config = dict(
    qk_norm=False,
    init='uniform',
    init_std_o=0.00463,
)
MLP neurons of a small language model. Each row is named by its layer, matrix (down: output weights) and neuron, and shows model dimensions 373-500. Each number is 200 + 30 x the weight over its row's rms, rounded and kept within 0 to 999.
A block is one neuron, or neurons of one layer that tend to fire together. Before each block is what it responds to, as a language model described it from the Wikipedia text at the highest values.

Verb stem before suffix. Word-stem pieces, mostly verbs, cut just before an inflectional ending such as -s, -ed or -ing, e.g. det-ache-d, pres-erve-d, belong-s, desc-rib-ing.
L8.down51,230,164,215,250,242,211,190,196,196,171,209,172,216,245,172,219,180,201,230,209,183,229,222,206,160,215,225,208,218,229,219,192,209,150,239,185,217,246,238,275,172,160,233,258,184,200,168,230,192,206,210,157,238,190,194,233,189,239,189,171,191,222,220,165,195,177,152,225,248,162,163,198,233,238,184,167,234,195,205,181,210,123,227,214,103,227,211,185,171,219,243,251,228,201,218,212,205,209,221,206,196,242,217,259,223,229,215,116,196,200,233,203,193,214,176,174,157,232,195,185,226,205,161,200,215,198,203,154
L8.down79,187,153,187,174,205,173,157,151,216,182,163,173,207,197,232,150,184,182,232,222,274,192,223,173,223,213,237,192,203,208,201,200,215,151,184,179,173,185,242,196,216,197,198,238,232,166,186,204,233,258,165,210,194,214,192,279,167,165,175,130,167,179,257,181,139,245,227,177,178,238,246,184,171,203,237,197,150,198,203,223,212,176,211,188,218,193,157,181,199,209,166,241,210,193,198,212,211,206,181,199,239,246,178,173,189,229,207,214,199,272,179,188,223,224,134,251,178,233,190,152,224,230,186,233,190,162,162,147
L8.down91,204,230,198,163,186,211,154,255,142,217,238,100,190,190,193,178,218,166,197,208,191,175,182,180,175,182,179,180,188,215,205,197,201,198,199,214,169,217,232,232,181,235,184,226,230,132,194,177,184,232,208,211,175,172,241,182,202,210,183,263,182,261,182,167,160,111,238,235,183,179,227,253,264,231,172,225,217,183,229,153,176,204,170,224,202,197,222,165,178,191,199,218,183,184,239,175,266,163,206,169,190,177,166,167,202,243,211,164,227,224,210,201,199,174,198,191,180,222,224,186,220,221,304,194,178,192,222,202
L8.down431,143,160,191,190,189,211,189,204,202,128,186,207,152,201,224,192,195,178,194,208,175,254,220,230,204,190,181,237,225,210,268,212,190,183,201,179,213,189,217,218,174,237,227,232,232,229,253,191,199,190,200,160,255,198,229,263,244,226,193,185,142,189,190,249,239,190,182,203,194,186,198,152,195,216,199,154,219,214,268,285,215,195,170,197,218,291,189,196,247,260,165,192,171,170,188,148,195,191,149,195,207,224,232,179,189,212,190,209,188,220,200,210,200,172,163,157,183,190,145,204,173,211,212,247,236,98,205,175
L8.down1548,167,173,215,206,237,251,166,205,145,212,199,252,205,214,162,163,239,162,172,270,249,243,202,190,211,163,206,188,192,194,230,224,249,185,175,169,206,167,215,152,230,190,242,222,196,198,176,175,183,195,245,203,219,192,241,209,172,172,172,163,177,166,220,221,165,203,178,198,207,176,251,207,228,179,215,203,212,148,151,118,147,211,212,195,143,222,203,157,217,242,207,239,236,164,250,211,219,174,224,204,142,178,186,250,213,187,213,208,241,173,195,225,215,184,148,224,204,192,205,204,192,202,224,174,162,148,192,194
L8.down1580,186,158,219,215,179,234,207,197,210,181,194,211,188,180,120,214,256,185,206,205,250,140,177,182,223,182,230,180,152,202,223,216,247,215,160,192,234,234,218,159,192,184,230,256,169,238,276,210,196,216,210,191,245,207,230,224,265,212,224,208,202,162,234,168,157,166,190,217,179,181,140,197,192,262,213,218,202,195,175,199,236,198,179,249,167,194,215,178,229,214,214,184,170,220,192,177,182,211,186,205,172,139,197,196,181,204,190,221,209,208,218,253,224,138,200,169,212,207,171,209,205,196,188,204,187,200,202,199
L8.down1833,238,228,237,209,222,132,210,202,174,244,181,131,176,188,172,202,189,205,187,203,154,209,181,155,201,215,212,181,219,176,225,187,191,157,197,209,189,212,194,206,206,200,197,188,262,202,222,139,189,199,184,125,202,170,261,207,222,252,228,167,194,245,152,226,191,229,164,220,200,209,176,183,162,287,255,162,259,230,241,287,197,170,215,220,167,168,245,238,234,272,187,200,187,228,208,159,210,157,203,192,179,190,191,213,206,200,215,175,213,201,251,180,242,214,140,249,185,187,216,269,268,197,168,173,225,190,209,210
L8.down1995,212,175,160,227,230,228,151,195,190,212,114,190,257,144,163,186,235,154,219,220,244,192,187,201,206,231,230,170,192,218,218,269,217,181,179,176,213,227,167,232,226,192,183,242,245,163,208,220,187,233,185,168,235,186,185,199,161,184,223,217,179,226,174,233,204,253,179,239,168,197,229,215,177,203,190,227,170,160,196,165,142,168,205,227,189,195,196,208,176,204,181,198,185,239,198,169,255,184,227,192,235,226,195,230,222,208,206,177,253,193,185,209,151,180,182,178,192,213,161,220,210,249,266,226,210,211,237,193

Word-initial F fragments. First-piece fragments of split words, chiefly a capital F opening quoted song or episode titles ("Fix Me", "Friends", "Future Tense"), plus pieces like fa, stab, ref.
L8.down485,188,186,187,202,166,220,229,180,188,247,211,243,121,197,222,195,166,192,222,243,229,246,256,213,278,172,217,216,155,190,205,203,306,125,189,198,145,162,238,174,148,238,272,255,204,224,183,224,214,205,218,204,197,165,187,163,187,175,205,215,121,159,205,204,197,167,211,206,209,207,180,267,190,181,173,230,230,159,202,187,273,169,233,200,214,235,216,218,192,175,268,212,243,263,238,194,226,132,202,185,213,168,132,239,193,187,224,188,201,216,211,177,225,207,214,167,171,210,226,174,245,186,175,168,169,235,238,171
L8.down842,152,194,209,281,152,210,159,172,228,223,205,222,225,187,269,152,211,180,236,156,185,217,206,236,235,178,196,203,236,233,231,181,173,229,155,138,173,203,169,158,177,143,223,192,153,206,159,153,187,206,226,261,236,219,211,187,169,192,249,154,176,163,237,163,237,163,138,193,189,184,182,213,198,184,142,228,204,199,199,215,230,214,193,213,248,151,244,211,187,163,178,226,238,190,233,230,206,215,249,212,230,244,230,180,203,202,199,217,174,220,204,202,229,190,221,210,187,193,158,226,207,209,223,155,177,210,206,177
L8.down914,213,153,143,215,216,242,227,254,179,215,208,215,170,196,221,203,229,189,178,197,243,224,198,145,193,220,206,230,230,244,167,212,213,149,206,205,229,212,189,158,153,179,255,209,162,199,198,201,209,172,217,221,169,215,219,225,186,178,193,237,213,186,178,235,193,211,217,153,183,186,202,219,218,173,206,183,224,198,251,161,237,202,147,208,150,188,185,178,145,197,192,235,126,201,267,167,201,127,200,222,246,181,217,194,215,211,222,205,217,184,201,190,204,241,178,255,226,204,193,241,218,158,145,213,211,186,167,207
L8.down1224,172,186,203,189,198,282,187,180,231,214,232,228,196,170,222,191,273,160,190,163,187,176,229,157,177,189,195,215,192,212,214,198,231,248,183,209,196,213,180,146,220,221,221,190,213,182,206,204,227,191,164,264,167,197,182,217,193,212,201,193,220,102,195,208,223,187,202,217,233,201,213,175,186,201,175,207,223,206,250,231,221,188,170,235,186,229,144,221,257,165,128,246,202,210,222,226,205,177,222,207,153,253,180,199,170,198,214,179,195,230,248,140,201,140,223,158,195,225,208,230,221,234,151,222,210,206,235,240
L8.down1243,168,204,209,222,214,199,191,177,186,203,190,208,147,204,224,141,205,176,224,180,211,199,236,207,207,197,166,225,181,238,238,237,195,240,184,193,138,224,186,226,206,203,215,192,155,200,176,217,144,246,191,159,171,156,174,214,169,158,224,183,204,195,222,157,192,212,220,181,213,226,219,241,266,161,196,208,186,187,262,175,210,203,187,186,230,223,209,242,229,143,212,200,142,209,148,228,211,265,247,219,160,219,166,211,163,236,178,180,197,225,204,185,180,149,185,251,225,155,182,252,228,166,229,200,138,182,152,240
L8.down1332,215,239,170,157,216,208,206,224,188,212,231,214,217,206,210,156,157,223,170,261,202,204,202,167,191,224,210,177,208,208,202,205,227,223,239,208,208,253,205,178,266,209,190,206,192,186,167,205,175,211,234,178,206,222,227,196,241,235,211,281,189,157,225,201,200,196,177,173,192,189,250,219,181,165,210,196,180,228,203,222,172,216,203,211,205,185,259,207,192,168,175,248,213,228,138,158,168,157,160,176,219,257,188,165,216,212,258,157,199,218,238,195,181,230,231,220,200,177,195,244,230,218,205,152,218,198,284,215
L8.down1441,202,189,162,249,220,159,218,157,195,206,238,220,156,194,225,196,199,192,189,171,231,195,241,182,180,217,223,216,189,207,199,214,238,176,212,227,160,181,140,194,200,184,230,184,202,241,170,245,186,239,214,261,187,198,215,157,253,195,190,246,228,205,195,187,196,215,245,166,193,159,203,245,224,193,220,155,164,194,150,242,204,209,193,212,181,145,196,191,175,180,189,196,199,189,177,215,227,227,159,177,171,235,198,202,166,238,197,165,210,167,193,214,210,215,222,209,196,190,293,243,184,198,151,174,177,194,176,191
L8.down1830,201,219,213,159,205,174,200,177,206,197,202,202,193,236,185,206,172,226,141,218,212,195,134,186,198,227,227,208,134,211,192,187,161,176,184,155,214,258,203,177,191,201,227,192,271,196,215,231,194,200,214,175,227,220,197,222,256,216,175,259,167,153,190,166,225,178,190,195,186,195,161,196,222,179,168,164,178,173,167,266,217,189,174,178,255,254,243,226,202,206,144,205,196,159,167,179,187,184,217,239,164,230,201,183,148,232,192,202,192,212,235,138,193,207,168,143,226,262,228,250,154,174,190,223,170,229,188,216

Clause-linking conjunctions. Conjunctions that open a new clause, usually right after a comma, especially so, but, and, however, and though, plus stray so word pieces as in so-called and soccer.
L8.down446,193,213,231,190,198,225,231,190,280,204,200,158,150,209,175,200,180,233,248,216,204,205,240,209,183,217,233,206,203,204,140,177,208,255,185,199,171,139,246,236,194,170,250,182,196,176,203,152,178,119,228,247,170,197,203,242,174,213,227,198,161,169,258,148,216,226,243,194,224,201,206,160,169,201,186,222,210,251,194,200,199,135,141,177,185,187,200,157,233,198,189,246,189,265,189,186,226,237,174,149,227,206,191,173,155,130,229,164,170,225,216,209,240,178,210,145,181,207,162,180,185,204,208,221,233,258,203,221
L8.down454,212,161,224,223,211,231,178,203,210,160,192,190,169,236,202,170,160,138,241,199,222,215,207,167,196,226,274,221,166,147,233,203,226,237,166,209,212,201,179,162,196,173,200,204,169,223,200,235,162,192,198,205,142,200,136,131,222,201,209,184,164,176,225,174,199,211,203,209,203,182,174,196,192,134,163,184,190,211,226,68,208,130,196,183,193,170,171,211,183,182,184,202,181,239,220,237,184,202,210,191,196,202,177,193,201,190,241,217,187,240,244,143,198,166,185,175,201,247,213,182,190,156,230,202,209,90,213,236
L8.down570,207,162,170,182,179,189,190,251,209,282,124,178,234,238,193,207,217,174,167,167,238,166,203,181,227,235,184,202,256,204,200,194,206,117,207,195,214,184,172,181,245,199,184,241,226,170,174,211,225,175,186,192,133,166,268,246,181,250,185,200,191,243,238,133,225,222,188,203,271,189,185,222,184,178,211,202,152,172,241,210,195,246,175,199,218,186,248,145,180,125,231,219,189,244,187,237,182,229,195,174,251,219,233,163,232,242,226,229,201,178,203,184,232,222,204,197,226,184,168,168,222,167,167,224,164,173,225,174
L8.down619,162,178,223,176,215,191,198,186,208,206,141,191,255,190,201,198,219,222,206,169,188,197,279,195,189,169,224,194,206,201,207,186,263,165,135,198,224,182,159,197,211,200,214,206,243,211,177,212,213,189,212,211,179,207,222,255,189,213,212,145,188,160,216,256,259,209,197,189,197,212,206,175,190,230,163,186,184,190,149,255,259,213,211,190,217,183,166,245,241,264,207,204,243,223,176,225,235,192,163,205,183,227,186,251,162,248,180,208,215,221,199,199,225,225,188,144,235,183,201,266,193,206,124,163,187,204,211,205
L8.down868,161,157,271,217,209,185,224,205,215,194,189,166,168,227,219,266,160,197,174,168,149,199,138,194,189,243,255,149,201,264,154,117,175,211,185,218,205,199,171,204,247,243,255,217,173,215,254,132,219,159,201,213,202,170,205,206,181,170,168,192,137,209,262,247,211,183,195,155,191,283,228,205,221,238,201,171,165,168,239,140,205,147,184,199,198,210,217,221,253,188,176,214,195,217,196,190,223,196,211,174,162,225,196,180,218,190,181,164,223,251,205,176,200,174,243,183,228,237,207,83,208,232,215,203,217,201,297,157
L8.down1071,228,169,212,195,194,187,214,192,251,183,180,185,217,130,185,225,192,241,223,221,192,168,181,182,162,247,222,201,261,209,222,165,197,207,247,197,164,200,204,175,179,174,164,201,224,194,235,164,194,219,252,210,182,155,237,201,156,213,209,214,221,166,195,227,194,172,135,138,239,249,205,225,249,191,192,221,193,227,256,228,252,188,203,198,154,203,169,168,150,189,230,220,138,200,239,262,248,227,222,169,201,183,202,215,218,175,219,179,153,208,200,217,165,164,222,287,187,181,238,203,213,178,175,203,243,178,232,192
L8.down1073,231,199,184,210,206,204,214,213,224,231,188,159,188,211,245,155,207,181,157,160,183,188,188,208,202,236,185,190,205,172,241,149,199,224,241,214,162,224,172,211,225,171,184,211,175,173,210,254,202,191,176,194,193,232,146,219,250,202,244,210,201,237,216,196,215,223,193,199,193,194,229,194,169,212,217,243,192,189,184,109,191,123,171,252,210,189,163,199,257,141,187,222,182,198,185,161,181,187,224,218,208,210,171,235,220,158,164,229,217,222,227,275,147,211,232,139,145,225,204,192,189,167,192,239,212,164,234,240
L8.down2037,191,158,137,189,247,187,199,170,181,193,230,213,270,247,191,242,233,163,206,177,165,213,184,183,211,206,181,236,224,174,188,171,168,204,182,209,230,207,205,222,266,212,158,196,217,173,160,274,224,234,207,153,171,222,163,191,189,177,188,172,178,158,151,177,166,223,274,163,137,139,183,196,221,174,176,201,130,199,198,189,193,179,220,158,174,215,187,167,228,195,203,180,195,191,220,190,227,174,210,169,215,203,239,168,184,239,172,194,219,209,227,164,213,147,242,199,197,151,152,186,208,206,182,208,222,172,237,222

Row-leading years in lists. First token of a new row or list item in tables and chronological lists, mostly years like 1971, 2002, 1995–96, sometimes capital F word starts.
L5.down358,251,156,193,175,169,212,239,209,170,242,186,202,198,138,230,247,234,179,231,212,197,213,213,190,160,136,165,206,228,144,252,219,223,192,203,164,232,220,237,176,188,222,156,215,175,195,188,166,203,242,180,185,164,247,204,219,183,188,214,188,162,256,217,190,174,197,216,164,166,176,192,232,191,227,157,226,239,220,214,205,114,188,183,199,187,225,210,231,212,195,178,272,195,184,181,192,274,205,231,173,174,166,210,176,239,211,171,214,131,230,193,175,281,246,181,158,178,208,215,219,219,184,149,160,234,194,147,233
L5.down975,228,167,151,202,196,196,188,199,177,216,256,172,219,191,202,187,202,179,214,193,226,230,167,209,247,177,201,235,244,200,149,166,226,225,146,171,189,207,182,216,227,187,171,250,228,178,177,162,214,202,182,211,229,211,182,159,188,213,199,202,203,193,249,191,180,220,253,251,151,227,169,239,232,231,222,210,214,215,197,187,209,123,252,189,179,211,196,254,175,170,254,176,210,186,203,192,192,177,209,199,231,171,246,232,180,194,211,153,246,202,185,217,225,237,174,171,253,215,175,153,202,183,147,237,202,173,255,186

Abstract institutional nouns. Abstract nouns or noun stems for institutional, administrative or developmental activity, often after an article or adjective, e.g. development, communication, legisl(ation), management.
L2.down1606,251,155,99,172,205,262,192,185,149,196,232,174,173,186,153,177,163,240,173,149,171,199,183,182,255,206,136,241,220,265,207,194,238,210,194,258,205,173,183,189,176,189,202,179,197,237,223,198,179,226,191,193,174,223,236,193,182,168,189,202,231,241,179,237,197,199,194,232,190,253,183,243,198,206,163,203,265,223,164,207,205,196,236,231,210,256,168,214,235,184,141,199,210,236,200,174,179,171,234,177,226,188,155,238,230,235,194,184,224,193,194,253,189,201,224,203,202,226,200,204,191,201,174,211,202,160,201,226
L2.down1654,231,207,175,191,209,246,180,193,200,217,175,177,234,247,242,193,218,204,211,171,191,192,202,158,198,186,230,183,159,188,268,134,184,199,196,197,177,141,156,198,226,206,197,171,212,242,233,198,182,183,153,169,204,217,177,216,187,211,134,198,218,210,240,183,228,209,208,217,228,195,204,242,196,191,240,182,207,272,220,225,248,156,208,231,220,186,217,207,166,186,207,212,185,187,225,242,159,186,225,185,195,169,202,207,228,212,209,233,202,230,246,197,228,215,227,139,167,187,214,193,271,207,237,183,184,184,178,141
L2.down1731,203,183,251,208,210,229,264,166,202,233,226,188,223,242,190,177,257,234,173,250,181,214,209,172,192,168,192,196,230,185,205,180,217,112,188,202,142,175,200,210,178,231,200,180,223,204,203,186,161,244,181,246,199,198,132,132,171,194,176,237,200,223,166,176,178,180,169,236,141,206,159,156,234,176,209,204,230,226,149,270,221,288,214,197,214,180,204,199,215,205,122,162,149,176,211,196,190,192,243,187,240,211,232,180,214,260,159,152,163,181,173,209,185,222,201,187,219,212,188,195,125,206,198,189,222,230,137,227
L2.down1757,163,224,213,144,187,255,179,216,131,237,178,141,203,167,184,220,200,240,214,186,233,177,169,175,239,234,153,249,271,200,245,196,194,168,193,187,209,159,192,201,257,167,199,162,185,181,214,227,197,243,172,225,183,199,218,200,225,191,209,185,216,208,209,192,190,185,147,235,186,198,159,172,196,97,228,181,247,186,220,195,191,185,155,212,195,258,156,214,215,193,216,201,196,244,241,152,196,182,239,209,204,145,221,210,217,229,203,242,220,231,176,251,196,189,178,178,187,184,200,236,192,215,209,170,226,248,215,201

Clause-linking conjunctions. Conjunctions like but, and, as that start a new clause or list item, mostly right after a comma, e.g. ", but the", ", and received".
L5.down1329,190,199,156,257,193,195,191,218,209,227,190,186,200,184,203,146,150,145,172,196,232,175,197,240,272,145,183,185,166,210,172,224,157,192,152,170,168,189,247,232,188,201,245,203,170,157,242,172,211,210,191,185,196,194,185,201,171,169,244,287,197,220,199,190,189,146,178,215,226,194,188,199,191,185,213,196,193,193,197,155,172,162,205,231,143,171,192,226,215,173,208,269,171,215,195,187,228,206,202,197,217,213,169,209,166,200,206,202,226,153,231,280,210,225,206,189,189,204,218,177,227,194,224,202,183,261,203,221
L5.down1799,204,156,192,179,126,208,185,152,188,205,232,173,182,203,224,228,246,182,208,194,188,192,172,220,212,158,164,206,200,176,188,214,130,233,245,199,167,211,152,202,233,180,205,152,182,191,197,213,166,193,185,226,212,203,208,199,209,197,219,137,274,253,173,250,183,188,215,188,232,216,163,244,200,197,183,203,220,168,192,183,168,121,193,220,240,236,201,278,197,163,168,154,202,235,210,175,219,154,232,249,212,252,236,212,276,154,180,158,220,199,152,220,213,166,184,167,178,239,182,225,222,212,199,220,199,218,210,147

Inside quoted text. Tokens just inside an open double quotation mark, such as the first words, word pieces and punctuation of quotes, titles and scare-quoted terms (e.g. "Astonishingly good.", "Pride and Pinion", "sexy").
L2.down389,227,259,228,150,160,230,161,205,189,224,183,283,155,209,219,203,226,164,142,212,204,224,177,191,203,198,175,196,176,213,162,203,194,212,195,220,155,210,198,216,166,216,231,191,177,160,232,202,220,204,234,196,113,216,223,213,217,188,192,203,197,313,191,253,204,176,196,239,229,159,241,244,158,117,161,177,173,202,226,213,207,210,204,206,204,225,188,204,207,183,224,183,182,221,224,186,238,231,227,183,221,225,231,195,196,183,205,178,217,232,228,195,175,193,234,223,199,223,194,206,203,191,180,171,237,224,214,207
L2.down807,204,231,188,143,156,195,199,180,217,234,215,239,133,207,219,189,219,151,176,222,193,194,181,187,225,229,166,198,201,180,135,214,177,233,201,210,167,196,182,189,169,225,238,190,171,207,227,219,165,212,228,198,122,183,221,185,224,203,185,218,209,273,204,248,211,171,203,222,214,188,241,227,189,151,167,161,173,188,218,186,195,192,232,201,157,202,190,178,188,197,164,206,186,225,248,157,217,237,235,200,216,227,243,207,180,148,206,160,208,236,217,173,142,194,246,219,244,235,210,214,232,205,194,154,222,225,205,205
L2.down1499,155,190,221,190,233,161,197,204,184,190,158,212,205,167,230,258,157,163,180,202,199,196,218,171,181,195,251,190,177,201,218,164,210,157,182,225,214,183,204,196,236,182,158,161,263,168,232,236,207,182,220,156,203,184,169,183,193,201,187,188,200,177,179,222,188,197,199,162,233,218,171,165,181,146,180,237,281,192,213,223,217,215,216,274,236,195,232,183,203,171,281,170,213,193,195,237,154,184,201,185,170,156,136,174,180,183,196,278,201,205,209,187,217,218,180,229,238,188,232,153,227,176,212,196,157,183,220,199
L2.down1691,193,258,159,195,238,228,170,217,199,186,196,233,157,163,225,227,174,217,240,238,171,201,260,187,201,181,190,184,208,203,206,176,220,161,193,217,177,184,210,197,212,224,124,145,148,143,221,243,213,181,181,178,179,163,209,185,196,227,242,182,191,258,195,179,190,211,191,213,229,167,164,169,141,153,129,223,270,197,203,209,228,151,233,163,197,206,228,229,191,214,214,167,171,167,228,144,187,168,223,170,174,184,168,159,149,171,219,162,179,224,206,166,157,203,207,205,256,224,282,186,204,133,182,173,200,254,206,183

Word starts after copulas. First piece of a verb, participle or adjective right after was, is, been or be, as in been ex-emplified, was dis-missed, be pres-cribed, is highly pro-bable.
L5.down680,232,214,180,245,233,199,227,230,140,202,234,212,165,164,195,194,219,181,239,145,258,183,197,198,214,203,177,208,174,210,153,221,208,212,204,219,204,233,198,204,214,206,157,185,232,185,141,171,208,219,150,225,226,208,237,180,189,218,224,193,212,280,233,197,211,186,195,165,199,228,215,179,230,233,262,154,242,203,243,179,226,165,192,193,186,253,208,207,228,173,145,170,203,229,143,176,218,173,231,211,176,286,235,227,182,185,133,223,236,187,241,170,197,136,198,147,165,193,141,172,197,220,199,181,202,230,159,211
L5.down1836,120,226,200,243,130,217,218,228,213,190,171,163,192,184,186,200,179,227,165,211,150,202,267,241,196,218,213,203,236,219,194,190,205,213,197,250,211,180,196,207,126,177,193,189,150,243,199,209,175,192,192,181,212,170,190,193,194,232,218,145,260,189,219,188,256,213,184,217,266,212,196,197,211,166,195,159,156,194,197,192,228,129,207,214,198,225,245,230,193,197,166,181,153,196,166,193,226,207,211,244,202,173,186,264,187,182,197,234,146,202,173,175,176,215,216,200,168,184,191,182,189,196,207,199,185,214,214,224